config.yaml
n_layer: 22
n_head: 5
vocab_size: 6641
positions: "rope"
rope_base: 10000.0
rope_fraction: 1.0
attn_scale: 0.125
parallel_block: false
lr: 0.00154
beta1: 0.95
schedule: "wsd"
batch_tokens: 65536
steps: 5431
dataset: "wikipedia_en"
MLP neurons of a small language model. Each row is named by its layer, matrix (gate and up: input weights) and neuron, and shows model dimensions 96-191. Each number is 50 + 12 x the weight over its row's rms, rounded and kept within 0 to 99. A neuron's up and down rows have the sign that makes its largest values positive.
After each neuron's rows, "fires after" lists the tokens most often just before its 100 highest values on Wikipedia text that the model never trained on.

L8.gate1153:69 63 56 79 41 46 50 51 42 46 45 23 39 48 72 36 64 41 44 39 58 44 35 65 46 49 55 50 37 36 41 57 69 49 75 56 44 49 59 54 50 49 59 37 44 33 22 54 62 46 46 42 44 54 39 41 63 68 47 75 50 36 38 45 58 71 60 46 73 59 66 42 59 62 71 58 32 36 45 37 46 52 49 69 50 39 39 49 38 54 37 47 34 87 66 38
L8.up1153:51 58 57 49 29 36 59 52 78 33 43 47 64 66 63 38 52 53 51 76 42 45 49 68 57 53 36 51 78 55 21 38 43 59 40 42 49 37 65 52 31 39 60 64 48 39 31 48 35 55 27 60 67 74 54 55 48 35 57 31 35 50 40 58 37 62 41 52 29 67 32 57 54 58 78 71 51 42 50 51 47 54 46 43 57 37 53 62 49 30 33 61 36 54 52 61
fires after: ". ", "\n\n", "\n", ", ", "- "

L13.gate14:43 51 64 65 38 59 82 42 44 43 57 61 39 33 78 65 62 55 44 35 49 44 68 54 57 57 28 57 67 34 54 59 64 43 66 39 63 53 32 26 44 51 51 43 40 52 46 49 75 44 52 46 36 49 31 67 71 56 52 56 43 31 48 60 53 62 50 57 63 49 71 47 64 42 64 57 52 52 59 57 32 55 41 62 61 61 52 38 60 51 41 56 57 82 59 54
L13.up14:46 53 62 53 44 43 48 48 55 35 61 78 42 44 53 62 69 36 63 32 41 70 57 46 47 63 52 53 54 50 56 51 76 49 34 31 68 42 43 62 52 71 54 45 45 58 53 43 46 65 56 32 22 46 59 67 42 61 59 55 25 60 45 62 68 59 60 60 51 37 51 42 45 42 81 47 40 56 26 78 60 58 35 44 54 52 62 72 51 48 50 43 53 65 45 54
fires after: ". ", "==", "\n\n", "== ", "\n", "- "

L19.gate1107:57 45 46 69 34 44 63 46 53 30 47 39 59 28 67 32 67 42 52 34 42 39 55 51 39 43 66 34 65 52 59 43 50 35 62 39 53 47 54 43 67 47 64 35 47 66 35 45 56 65 43 38 44 60 39 46 43 48 43 40 45 63 46 54 81 79 69 58 43 35 42 37 38 50 48 71 36 45 51 43 46 40 34 62 57 52 45 39 52 33 54 41 56 56 50 42
L19.up1107:49 57 34 48 62 50 53 33 73 35 37 57 41 61 57 27 63 40 55 30 58 63 78 49 44 40 41 52 60 57 43 50 36 46 62 41 62 69 64 50 48 46 37 51 66 41 51 57 47 60 58 44 74 33 54 61 75 48 60 57 52 61 43 56 63 35 55 46 28 62 41 66 34 58 63 41 57 49 45 53 67 62 54 50 57 50 31 47 54 47 72 44 41 61 51 41
fires after: "S", "4", "3", "s", "2", "N"

L13.gate707:39 63 42 39 50 14 30 58 55 51 64 43 37 59 52 49 56 37 40 43 59 56 53 60 55 51 56 26 62 64 41 53 49 28 61 40 25 73 62 53 37 16 56 42 69 32 21 49 52 57 73 50 42 51 48 34 49 47 43 47 67 49 53 34 56 40 62 63 76 38 46 68 59 36 39 81 49 49 53 36 48 71 56 53 49 49 38 47 63 33 49 64 52 40 39 54
L13.up707:32 45 39 45 58 52 64 38 46 50 47 27 56 47 51 47 71 26 41 44 65 53 64 71 43 37 38 49 57 67 50 50 55 56 71 54 52 60 56 45 43 49 60 62 50 49 56 36 66 48 65 88 31 58 39 43 74 50 58 52 37 49 54 36 62 64 46 66 77 55 68 74 45 49 69 53 23 58 66 48 51 55 61 54 48 49 25 52 36 53 65 34 44 54 56 70
fires after: "the ", "F", "H", "The ", "T", "f"

L13.gate609:59 51 57 52 46 45 69 43 42 34 29 56 60 30 53 21 54 38 58 68 39 52 50 70 41 30 54 41 50 32 50 69 39 49 40 35 65 43 49 52 52 49 41 59 43 50 61 35 47 51 78 54 52 49 34 40 57 48 54 61 52 75 66 54 57 54 80 63 54 70 69 34 57 55 70 52 36 30 43 39 41 31 41 65 53 41 58 70 49 46 44 64 55 56 49 47
L13.up609:65 60 50 51 61 53 61 49 50 62 56 64 43 39 46 58 68 66 59 51 65 52 49 48 28 72 63 30 34 37 65 51 67 37 40 57 43 54 19 48 35 61 60 29 56 56 48 30 31 46 45 38 50 45 54 56 53 50 50 54 49 42 46 36 46 55 52 51 53 39 53 53 53 55 53 76 37 40 59 38 36 81 39 72 64 48 30 65 60 48 60 38 41 62 43 58
fires after: "H", "h", "f", "C", "Sm"

L8.gate147:38 45 47 57 55 46 54 46 43 62 35 50 67 51 60 59 53 48 75 25 54 41 53 36 53 39 63 31 49 62 40 30 42 54 51 62 56 54 70 43 58 46 61 47 43 40 44 47 74 55 31 49 48 57 39 37 50 38 46 44 48 56 33 47 66 50 52 60 65 82 75 61 48 50 69 71 54 41 51 28 48 43 34 62 51 57 27 68 73 35 42 32 47 67 65 53
L8.up147:29 46 35 71 49 39 45 51 46 31 52 47 55 59 44 70 37 57 55 46 53 43 30 45 17 30 64 57 47 46 65 54 39 53 22 52 55 66 55 43 53 36 56 54 67 42 49 33 73 52 42 37 49 79 31 53 35 65 27 34 36 54 38 28 62 69 33 42 39 49 64 63 58 74 68 33 60 41 59 53 52 46 30 69 39 49 33 49 39 30 59 41 41 43 50 60
fires after: "2", "0", "1", "6", "However", "5"

L8.gate934:52 58 47 48 48 80 50 42 46 46 63 61 45 49 60 46 57 44 59 45 58 73 53 42 51 78 72 30 35 43 24 70 63 40 45 47 59 49 71 61 53 35 39 55 43 54 41 37 60 41 56 39 64 26 51 39 49 41 39 62 69 55 45 62 52 19 67 63 69 50 50 25 72 62 55 43 28 37 65 73 45 53 42 36 40 58 50 56 35 41 25 53 52 58 45 33
L8.up934:46 58 31 36 54 65 32 47 32 60 63 31 49 29 49 45 68 38 36 32 56 65 74 82 49 63 44 53 18 47 41 55 71 44 64 48 60 55 49 62 48 46 66 42 32 66 47 59 45 48 66 53 43 55 46 48 36 36 36 47 41 53 77 54 63 20 55 36 56 34 41 27 56 50 53 51 41 52 48 62 52 48 72 48 38 50 52 52 37 52 50 51 60 70 58 32
fires after: "\n\n", "E", "V"

L13.gate778:55 43 51 42 52 72 58 47 47 35 60 70 52 45 62 42 58 47 48 53 49 67 72 31 47 69 52 59 63 46 49 47 59 51 58 35 45 48 31 32 27 50 36 63 27 56 71 56 72 60 73 43 43 36 49 62 73 58 63 52 40 46 53 61 45 63 45 60 48 62 37 47 65 60 65 38 42 50 56 25 40 36 26 45 49 31 34 75 46 51 55 54 53 66 70 47
L13.up778:65 63 34 52 35 46 58 50 42 48 50 60 55 51 60 49 72 43 40 60 50 57 40 64 49 60 65 56 39 48 52 49 84 47 65 40 45 44 39 41 57 70 59 47 42 73 47 42 56 71 33 61 48 65 56 45 43 50 39 30 27 49 47 46 50 53 64 47 74 43 55 54 63 44 52 53 55 60 67 65 53 68 53 51 49 49 41 56 33 46 45 50 58 78 50 43
fires after: ". ", "\n\n", "Website", "== ", "- "

L8.gate1230:41 49 71 59 59 51 46 54 56 65 51 62 30 73 51 40 57 48 60 53 44 55 24 43 54 25 42 49 43 61 55 51 39 41 38 59 65 53 41 55 54 43 48 44 43 36 45 32 49 50 63 34 64 26 28 36 43 56 48 35 44 65 32 24 44 45 60 61 70 66 51 59 50 46 48 65 39 36 60 42 42 33 17 70 53 49 37 65 55 54 40 38 53 44 37 80
L8.up1230:71 53 56 57 44 44 39 45 65 46 60 55 49 45 52 53 77 56 52 60 49 51 51 56 53 65 39 49 18 60 61 67 55 68 54 49 44 39 41 66 44 32 59 67 53 36 60 38 43 38 46 50 47 25 53 47 59 37 62 76 57 62 53 52 58 57 59 45 51 64 40 40 50 47 25 70 37 38 34 47 49 61 47 62 43 64 39 60 30 59 60 60 50 25 50 43
fires after: "G", "ES", "B", "F", "V"

L10.gate120:45 45 40 54 36 44 66 59 60 63 44 61 58 60 61 48 53 54 38 41 65 68 46 31 61 57 59 45 41 51 37 51 72 58 44 41 57 67 54 52 42 33 50 57 64 50 49 59 70 30 52 47 53 53 45 40 43 47 57 49 67 56 54 31 55 43 48 65 73 64 32 47 51 41 47 66 59 54 54 33 46 52 57 42 70 52 52 46 59 47 38 58 59 23 47 46
L10.up120:54 63 36 40 51 53 36 46 64 57 38 62 63 56 25 30 74 53 62 43 53 51 58 42 36 50 67 35 54 76 52 63 48 42 49 55 38 47 33 41 40 68 50 26 49 48 56 52 58 50 53 55 54 70 62 74 67 39 34 41 71 33 53 45 58 52 39 34 73 49 70 43 70 56 77 65 49 28 52 53 61 36 50 58 53 34 57 48 56 53 48 26 66 48 54 55
fires after: "St", "H", "J", "T", "Ch"

L19.gate356:48 55 32 60 37 53 48 48 46 41 59 63 45 33 51 42 54 61 40 64 60 50 60 54 45 47 29 70 63 26 48 55 77 50 76 57 54 35 46 21 45 36 58 57 15 63 67 49 69 46 60 54 56 37 46 46 57 38 57 55 57 42 56 50 46 41 73 51 41 57 59 68 48 19 54 44 53 59 64 59 34 42 46 70 58 31 57 21 54 52 44 60 60 69 59 34
L19.up356:53 47 46 54 62 47 44 52 73 45 46 50 66 52 44 41 46 21 62 56 57 48 77 26 41 68 28 49 52 46 47 57 64 62 55 50 49 54 57 50 44 54 60 61 39 66 50 51 47 54 36 35 59 47 50 59 31 40 41 49 50 58 49 50 47 46 49 47 40 65 59 84 60 68 62 47 67 55 52 58 52 56 66 40 56 47 42 41 62 54 51 56 42 68 62 32
fires after: "| ", "- ", "\n", "; "

L10.gate359:45 32 42 67 32 38 45 58 56 53 46 61 40 27 51 50 30 68 60 59 58 47 39 60 55 40 52 64 40 35 52 51 52 31 16 41 65 46 42 27 47 51 34 65 61 39 42 48 61 52 49 45 42 67 37 68 62 59 28 45 42 60 38 24 53 57 41 51 61 55 57 48 55 46 53 59 41 35 46 37 62 51 29 70 53 54 40 61 55 41 44 52 34 64 53 35
L10.up359:53 60 64 42 79 55 71 65 51 50 46 68 62 49 41 60 47 58 51 47 64 50 45 62 68 51 53 40 66 40 46 45 37 44 58 53 44 52 73 40 52 54 31 65 64 66 41 63 55 67 36 59 60 41 62 44 47 53 41 62 43 70 40 70 54 57 56 28 39 52 42 57 48 53 42 45 26 46 47 48 52 46 56 35 44 57 51 46 86 46 51 60 53 65 56 54
fires after: "s", "S", " ", "L"

L19.gate985:40 56 61 58 40 46 35 49 38 40 67 39 64 46 57 40 60 61 42 37 51 32 74 50 61 53 67 52 36 57 49 61 34 49 39 43 46 47 50 72 42 46 67 38 46 30 68 48 49 64 29 54 57 46 66 43 39 26 46 46 68 63 43 25 59 39 88 58 55 58 48 41 86 48 50 39 50 57 24 49 39 40 48 33 33 52 52 55 40 41 58 50 41 55 37 60
L19.up985:60 64 56 47 45 64 58 75 67 61 41 43 73 64 50 64 49 72 49 70 55 49 50 48 66 65 47 45 49 51 67 35 53 66 74 35 33 54 50 65 36 44 47 45 37 60 52 45 50 27 45 32 73 48 67 47 54 49 58 59 65 47 56 42 39 36 26 57 50 57 47 36 68 70 54 60 38 40 46 54 36 53 51 61 55 49 56 85 48 54 36 62 39 58 63 43
fires after: "| ", "\n", "°", "Candidate ", " ", "|"

L19.gate1010:62 59 71 59 47 50 45 41 67 61 43 49 39 66 60 37 67 52 44 47 65 49 31 63 40 45 69 49 48 49 41 71 53 53 50 53 45 53 43 54 43 46 39 56 29 48 30 57 42 50 68 54 45 40 69 58 49 35 57 50 62 72 33 42 57 55 44 48 56 50 32 49 62 49 49 43 51 30 43 27 56 62 49 39 64 59 26 56 50 62 39 34 64 60 56 49
L19.up1010:24 39 57 56 44 60 63 54 63 63 52 50 37 71 64 45 43 44 32 78 50 40 30 45 35 76 49 47 76 41 46 50 25 48 60 57 62 49 50 46 42 39 58 57 38 40 44 31 60 53 65 51 39 42 42 54 39 55 57 29 53 59 57 41 56 37 36 55 61 55 48 38 42 30 48 53 41 51 45 78 35 50 70 65 64 66 17 47 55 36 70 51 45 53 67 52
fires after: "H", "F", "B", "G"

L10.gate349:65 45 51 52 51 49 49 44 60 54 44 59 46 62 70 63 49 43 52 49 47 41 61 37 55 37 49 52 50 61 44 43 49 34 52 49 49 56 31 29 33 39 62 28 25 52 44 54 55 54 58 39 62 36 58 51 53 41 62 59 52 36 53 65 56 25 64 47 48 74 32 53 41 37 52 68 46 62 66 28 41 41 42 70 32 49 13 51 42 54 39 59 88 56 71 45
L10.up349:55 47 49 52 49 68 50 75 39 49 40 52 53 48 67 49 55 58 49 69 57 26 42 31 43 45 41 69 46 92 43 62 53 30 50 46 45 53 59 51 53 51 37 39 33 44 49 52 49 52 38 59 59 30 47 59 41 40 37 45 61 55 42 65 60 54 36 41 64 59 54 62 60 26 64 61 41 44 68 39 46 44 55 49 41 68 40 78 54 80 47 23 50 43 54 71
fires after: "| ", "the ", "- ", "\n", "sh"

L10.gate1022:63 51 18 48 67 42 52 53 42 76 49 36 63 42 64 23 51 76 37 49 66 60 56 41 66 42 37 40 73 66 53 38 46 39 40 47 38 68 56 31 50 56 58 36 40 56 17 54 56 59 45 52 59 48 55 42 53 47 35 54 60 47 32 30 41 61 61 62 49 50 31 54 51 75 64 63 59 50 45 57 41 52 67 53 60 58 52 44 64 65 42 41 59 48 53 60
L10.up1022:63 61 39 64 60 56 60 40 59 49 63 41 45 56 59 34 49 66 52 55 57 66 54 54 26 51 31 53 76 61 47 30 47 46 87 55 36 34 56 32 57 67 62 60 58 72 43 51 40 51 51 42 59 54 64 41 59 42 38 43 50 57 38 44 41 45 61 40 45 44 19 37 42 56 42 38 46 82 43 46 61 32 70 50 62 43 50 51 67 77 54 24 52 69 55 41
fires after: "1", "4", "3", "7", "2"

L10.gate711:47 48 62 64 49 28 65 55 47 59 43 58 29 46 46 65 38 67 58 49 53 44 60 36 52 51 36 42 40 40 51 57 49 52 40 41 52 56 43 43 51 51 62 56 35 21 44 33 58 49 60 34 29 52 48 57 53 48 36 51 55 16 12 55 34 55 52 59 67 50 71 44 51 27 56 57 44 28 58 24 33 37 31 57 30 66 50 60 36 44 33 55 47 66 42 51
L10.up711:41 49 27 48 67 55 39 49 55 52 46 62 38 60 41 70 38 42 79 69 31 57 55 47 57 39 54 63 64 41 62 71 45 35 68 47 37 54 67 46 39 74 69 68 62 49 47 26 66 52 47 43 44 43 34 37 75 51 44 43 42 16 49 49 63 54 44 46 47 74 60 41 34 69 73 52 34 60 53 52 47 49 44 77 48 40 31 48 67 50 37 34 73 51 49 60
fires after: "3", "0", "1", "7", "4"

L8.gate557:50 54 32 56 69 46 34 39 39 59 51 58 83 71 44 51 77 55 62 30 43 54 35 68 61 43 62 59 54 52 52 35 50 48 51 42 32 42 64 58 56 40 37 59 50 49 48 42 63 55 45 55 46 56 33 51 30 48 27 47 34 64 55 36 57 42 54 52 53 34 57 63 40 56 58 58 58 52 72 46 64 37 35 42 44 41 55 39 44 43 53 20 25 57 40 47
L8.up557:57 32 39 75 48 59 58 30 66 57 44 49 54 48 58 51 61 50 46 21 57 40 46 29 85 64 58 61 81 60 40 48 61 41 68 43 91 46 49 35 57 41 65 50 16 57 51 69 33 61 48 55 53 73 44 78 40 47 58 48 50 64 51 75 52 62 44 55 34 39 52 39 37 55 51 52 52 61 42 51 60 45 61 46 66 66 53 58 48 59 67 66 48 76 53 63
fires after: "um", "e", "as", "tri", "sub", "agre"

L10.gate555:32 55 56 53 47 39 46 60 42 71 54 45 47 40 54 57 55 43 57 37 35 53 55 50 44 45 53 55 26 36 34 56 66 55 48 36 44 55 66 48 33 55 59 58 44 55 53 43 61 69 70 49 45 41 35 42 49 49 24 53 54 58 46 51 82 60 64 71 75 68 61 41 61 26 42 68 38 50 60 52 49 55 58 32 43 70 44 55 59 54 58 36 51 50 36 31
L10.up555:32 67 60 50 63 56 44 37 41 36 51 69 63 35 45 30 54 62 52 52 77 45 47 51 48 53 61 24 38 50 28 61 65 39 50 43 42 42 42 67 45 54 49 48 37 47 40 48 33 46 39 69 57 47 30 50 45 38 55 38 54 39 60 64 55 62 39 52 51 42 62 55 77 61 52 57 56 42 44 58 36 60 67 52 37 64 47 65 42 70 73 68 36 56 35 54
fires after: "the ", "The ", "Sh"

L19.gate329:34 59 54 32 43 68 69 36 42 52 55 60 50 66 61 51 46 77 69 55 56 53 47 44 50 43 63 72 16 38 52 53 40 59 44 32 43 43 41 51 49 31 57 47 60 36 68 54 56 37 42 63 47 78 46 58 55 43 45 46 58 77 37 65 44 52 52 56 65 53 56 48 60 46 81 52 46 76 26 67 58 55 44 42 70 44 56 37 57 71 44 15 47 52 51 55
L19.up329:31 63 39 32 41 41 56 48 53 54 30 50 48 33 51 37 57 49 30 56 73 41 50 69 31 74 34 52 42 62 72 36 40 53 52 69 73 58 42 47 53 46 55 36 44 42 74 39 41 57 47 50 54 58 57 60 37 64 35 58 45 39 39 57 55 35 24 60 61 49 47 52 56 42 52 59 30 39 47 57 50 61 42 46 39 57 42 69 59 46 41 46 61 36 36 53
fires after: "|", ". ", "\n\n", "==", "| ", "\n"

L19.gate602:54 64 48 69 46 58 44 55 40 52 68 57 40 40 55 46 57 53 41 62 36 31 32 24 61 42 48 39 48 45 37 60 48 57 57 59 47 62 52 58 38 51 42 56 41 58 48 52 51 70 54 24 71 30 70 54 46 26 41 47 67 38 51 46 43 35 44 47 29 64 40 36 84 42 42 43 46 42 66 53 43 47 59 38 40 49 47 46 74 25 16 49 38 47 67 60
L19.up602:57 44 61 40 75 53 39 47 69 56 67 59 53 37 36 47 25 60 42 36 52 53 56 51 51 57 59 50 40 53 63 60 44 41 59 21 40 54 48 31 55 42 38 54 53 59 56 53 64 43 17 55 42 40 38 37 64 55 37 54 38 69 25 53 45 69 47 24 54 48 55 66 49 42 69 28 66 76 68 46 58 36 53 41 69 65 61 32 42 28 41 57 32 55 49 42
fires after: "| ", "\n", ","

L10.gate350:33 47 45 48 38 41 53 48 50 43 41 42 53 46 56 55 43 55 47 76 44 41 36 46 48 56 43 66 73 53 45 65 36 60 66 31 45 39 63 78 72 52 46 59 24 45 52 14 62 62 42 64 77 51 48 53 47 38 36 49 43 58 70 34 62 40 43 47 55 36 73 63 49 67 59 67 39 46 50 47 52 57 54 46 40 56 65 50 48 40 37 53 65 50 45 64
L10.up350:52 46 42 33 56 58 38 42 46 54 27 73 35 35 61 69 39 44 24 52 56 66 39 52 53 51 67 66 56 49 55 56 66 36 47 59 48 44 38 49 51 62 56 46 31 53 61 66 63 54 59 26 61 52 43 55 63 51 72 59 47 54 64 57 44 64 55 55 57 45 61 44 50 58 39 38 58 37 55 64 50 79 23 67 53 70 54 64 46 19 60 50 57 31 50 53
fires after: "H", "ES", "R", "E", "Sy", "Car"

L19.gate901:65 67 51 59 50 61 65 37 39 57 47 36 63 60 65 47 52 57 51 60 59 58 58 51 52 54 50 28 43 35 52 47 66 53 76 40 32 73 40 27 42 49 58 42 47 47 66 59 50 60 38 23 65 44 42 45 65 43 33 66 55 42 31 78 45 47 63 55 47 57 42 45 69 22 45 52 57 62 65 42 53 47 30 58 49 58 44 37 45 27 37 56 57 54 72 49
L19.up901:46 37 59 41 65 48 54 60 47 51 48 34 54 45 42 57 60 36 34 39 49 69 69 50 45 70 52 47 67 53 48 63 51 56 42 24 30 76 61 53 62 48 52 54 36 63 28 51 44 58 58 51 28 48 50 60 53 57 59 28 59 42 55 44 53 51 71 66 41 23 58 55 77 67 56 42 36 65 33 57 64 51 35 42 33 57 48 43 54 37 62 61 37 64 41 26
fires after: "| ", ", ", "- ", "and ", ": "

L10.gate520:60 37 48 42 34 65 45 45 61 49 76 50 58 62 51 61 63 67 53 43 38 56 66 49 52 62 52 40 50 48 45 68 46 27 24 43 27 47 51 39 37 44 50 44 63 57 39 54 52 48 62 48 55 48 81 44 40 60 35 60 64 68 42 61 44 42 51 57 62 54 43 53 72 48 42 42 28 58 44 44 69 36 49 35 57 47 45 44 52 42 28 66 53 45 50 16
L10.up520:67 30 53 45 57 55 32 50 67 57 65 50 56 46 48 57 56 64 38 47 57 37 40 48 62 53 54 45 36 47 49 56 38 50 18 47 36 50 50 47 34 55 40 47 56 54 36 58 59 53 61 61 59 44 73 42 46 58 45 55 55 37 51 50 60 35 51 49 50 52 36 62 32 40 35 36 28 55 49 37 79 37 44 15 48 54 52 57 56 39 33 78 46 62 46 48
fires after: "\n\n", "\n", ". "

L13.gate819:49 48 19 33 51 72 51 43 56 38 47 39 59 57 60 72 58 75 39 62 65 41 58 27 61 38 44 32 36 67 44 58 44 35 59 54 59 68 55 69 51 46 36 35 66 54 36 45 49 28 54 56 59 54 58 59 68 45 54 75 63 72 43 58 49 56 42 58 49 59 67 45 45 49 58 60 54 26 37 39 47 50 31 60 61 49 45 42 52 19 37 55 40 52 40 53
L13.up819:09 52 47 57 62 49 50 46 58 38 56 29 60 60 57 56 53 41 39 58 36 48 73 58 42 53 58 45 65 53 52 43 61 46 46 65 39 47 58 52 37 65 31 48 39 71 44 58 40 38 60 54 49 44 65 63 56 55 50 81 47 54 26 48 42 36 54 51 57 38 71 58 51 49 60 46 54 61 54 38 34 59 35 64 60 57 36 52 52 50 37 56 40 47 58 58
fires after: "l", "f", "F", "al", "M", "m"

L10.gate8:55 34 37 48 48 34 60 57 49 53 43 52 35 35 53 38 68 52 53 47 50 64 50 53 65 37 36 57 57 63 53 43 72 43 65 39 60 58 43 61 45 64 67 38 38 48 37 44 42 62 64 40 48 53 31 35 48 48 44 67 54 31 35 41 68 32 56 66 81 64 53 52 51 47 59 59 26 40 62 27 42 58 33 32 46 52 34 55 54 35 38 52 59 40 37 44
L10.up8:56 54 35 48 61 54 55 57 43 35 33 69 55 50 38 17 39 68 62 47 77 48 52 50 59 66 51 33 73 54 35 44 51 46 42 57 57 44 69 66 45 63 52 36 51 79 42 34 40 48 45 34 48 44 61 38 50 69 64 37 58 44 26 48 41 62 32 66 66 46 29 58 65 52 58 64 29 61 48 46 65 67 59 40 35 51 52 46 39 52 63 61 64 73 49 28
fires after: "C", "F", "| ", "The ", "A", "K"

L8.gate173:42 47 53 49 35 73 64 55 71 41 64 49 50 50 47 41 51 51 57 42 21 20 34 71 52 58 55 38 54 43 39 63 54 68 31 34 47 34 74 43 63 44 52 48 52 55 43 52 38 65 36 38 65 48 12 40 74 52 57 50 39 51 26 42 61 62 32 47 44 55 63 49 55 61 64 62 46 64 65 58 38 27 39 54 46 36 33 42 55 36 40 45 67 34 45 67
L8.up173:49 51 38 53 43 70 56 58 55 30 48 71 59 50 58 52 55 38 42 61 38 38 57 56 61 41 63 57 54 38 60 46 49 56 26 32 54 45 53 44 63 65 27 31 59 67 43 66 53 63 53 42 55 54 44 72 72 53 55 55 45 30 21 29 50 55 48 22 44 52 42 46 44 43 50 59 41 51 48 59 53 35 43 52 43 44 40 62 65 43 32 22 55 58 30 51
fires after: "5", "3", "6", "4", "9", "7"

L13.gate530:56 44 66 51 31 54 55 39 56 31 48 48 50 58 64 62 67 67 65 56 64 67 61 53 30 52 47 76 55 56 40 40 55 61 61 15 42 35 49 70 37 54 59 25 58 61 45 55 39 40 50 40 35 64 51 43 48 38 48 54 46 47 59 54 66 38 61 38 42 56 41 27 68 47 59 33 50 40 59 41 45 62 54 34 61 57 76 52 61 54 40 23 25 37 38 34
L13.up530:41 55 35 63 47 39 55 35 50 50 59 46 51 49 66 60 46 41 59 38 54 59 62 46 39 51 73 49 61 56 72 52 58 48 53 55 49 41 50 32 49 50 60 60 47 43 38 33 60 41 63 62 56 57 66 74 53 55 38 34 52 63 67 44 52 46 37 51 43 37 67 57 72 64 43 58 36 42 45 79 44 68 45 63 67 49 30 70 46 42 49 51 66 66 73 45
fires after: "|", "| ", "|---|---|---|---|", "|---|---|---|---|---|", "|---|---|---|---|---|---|", "|---|---|---|"

L10.gate1223:57 41 41 50 41 63 59 52 39 60 63 52 47 33 53 51 52 68 50 54 44 48 35 56 54 51 36 65 58 33 61 76 67 47 62 41 22 36 82 45 37 41 62 50 36 39 57 55 56 59 72 41 43 63 49 49 56 47 19 43 62 26 46 45 42 45 59 46 50 55 54 52 52 39 75 65 38 55 38 44 52 54 40 54 54 73 58 58 42 36 42 54 61 60 70 54
L10.up1223:44 56 50 82 44 50 48 45 55 53 36 46 58 70 70 36 50 39 64 56 60 49 52 40 55 54 46 61 62 67 37 47 46 35 68 50 66 45 30 49 65 53 50 51 43 30 29 41 66 70 53 49 54 65 58 46 42 69 55 49 55 31 41 31 39 81 41 52 45 75 57 27 41 44 64 56 50 44 55 59 64 56 28 27 29 69 40 73 73 66 65 40 32 62 62 43
fires after: "H", "U", "one ", "h", "Sy", "Sh"

L19.gate558:20 58 47 51 50 51 44 36 55 67 46 63 61 50 74 54 26 44 43 70 47 77 64 62 59 55 68 48 52 44 40 61 43 58 45 69 61 60 54 41 45 38 56 43 50 43 54 53 61 48 65 52 58 43 71 64 68 55 64 53 52 75 66 38 63 34 46 44 61 76 37 51 66 37 49 46 53 40 32 46 50 55 41 67 66 25 46 32 56 34 31 34 51 50 69 64
L19.up558:41 49 47 61 46 49 53 41 55 38 45 42 46 56 49 53 50 61 46 57 56 67 35 47 40 49 58 48 59 25 50 42 60 62 55 41 51 34 49 49 67 35 50 40 42 31 47 38 46 48 77 54 50 55 56 59 70 47 76 43 48 45 50 45 52 60 36 51 55 59 21 58 29 36 33 62 47 13 33 36 43 49 65 55 69 47 30 60 51 58 63 56 62 61 51 64
fires after: "B", "H", "G", "F", "W", "h"

L7.gate792:55 57 33 56 55 50 54 49 48 61 58 65 41 42 65 62 60 42 46 59 60 65 58 59 41 44 61 38 36 42 35 78 50 44 34 64 56 40 22 78 76 43 37 61 45 43 33 37 64 48 63 41 49 43 45 48 53 44 54 56 66 63 50 62 67 32 49 49 67 67 56 31 80 63 48 59 33 48 31 62 37 44 37 43 46 44 64 75 69 34 42 64 63 61 27 57
L7.up792:72 41 36 46 73 72 31 41 44 56 55 34 38 49 76 47 54 40 54 48 31 53 55 58 36 53 62 43 32 51 38 54 24 40 47 47 45 53 36 70 54 41 53 60 51 50 38 35 58 59 68 51 28 46 58 53 51 40 58 44 46 47 44 37 67 30 64 57 56 46 46 51 46 57 61 44 35 53 42 55 52 45 51 39 37 47 50 44 66 29 53 55 50 75 48 42
fires after: "\n\n", "G", "c", "there ", "C"

L7.gate1250:41 42 53 38 38 27 49 45 53 49 70 39 26 57 40 52 58 52 57 58 61 55 52 58 45 52 42 80 39 48 63 79 72 65 29 36 38 58 30 60 31 31 61 50 71 29 54 48 37 55 51 63 46 32 45 42 40 40 47 50 71 56 28 25 41 59 54 51 68 60 45 61 48 33 56 51 48 46 47 43 29 61 50 48 54 51 37 48 51 65 33 53 56 58 71 37
L7.up1250:50 39 76 56 33 51 59 53 55 47 51 31 28 31 53 42 47 54 54 55 33 61 40 35 45 32 42 22 77 37 59 37 50 61 53 39 50 63 54 47 47 56 51 60 40 44 43 68 49 53 54 50 53 47 58 72 52 59 54 53 75 40 44 58 26 77 37 49 63 36 67 47 68 52 46 36 44 49 48 33 61 60 73 53 50 51 51 51 42 55 60 37 60 43 49 64
fires after: "0", "H", "tw", "w", "gr", "Spr"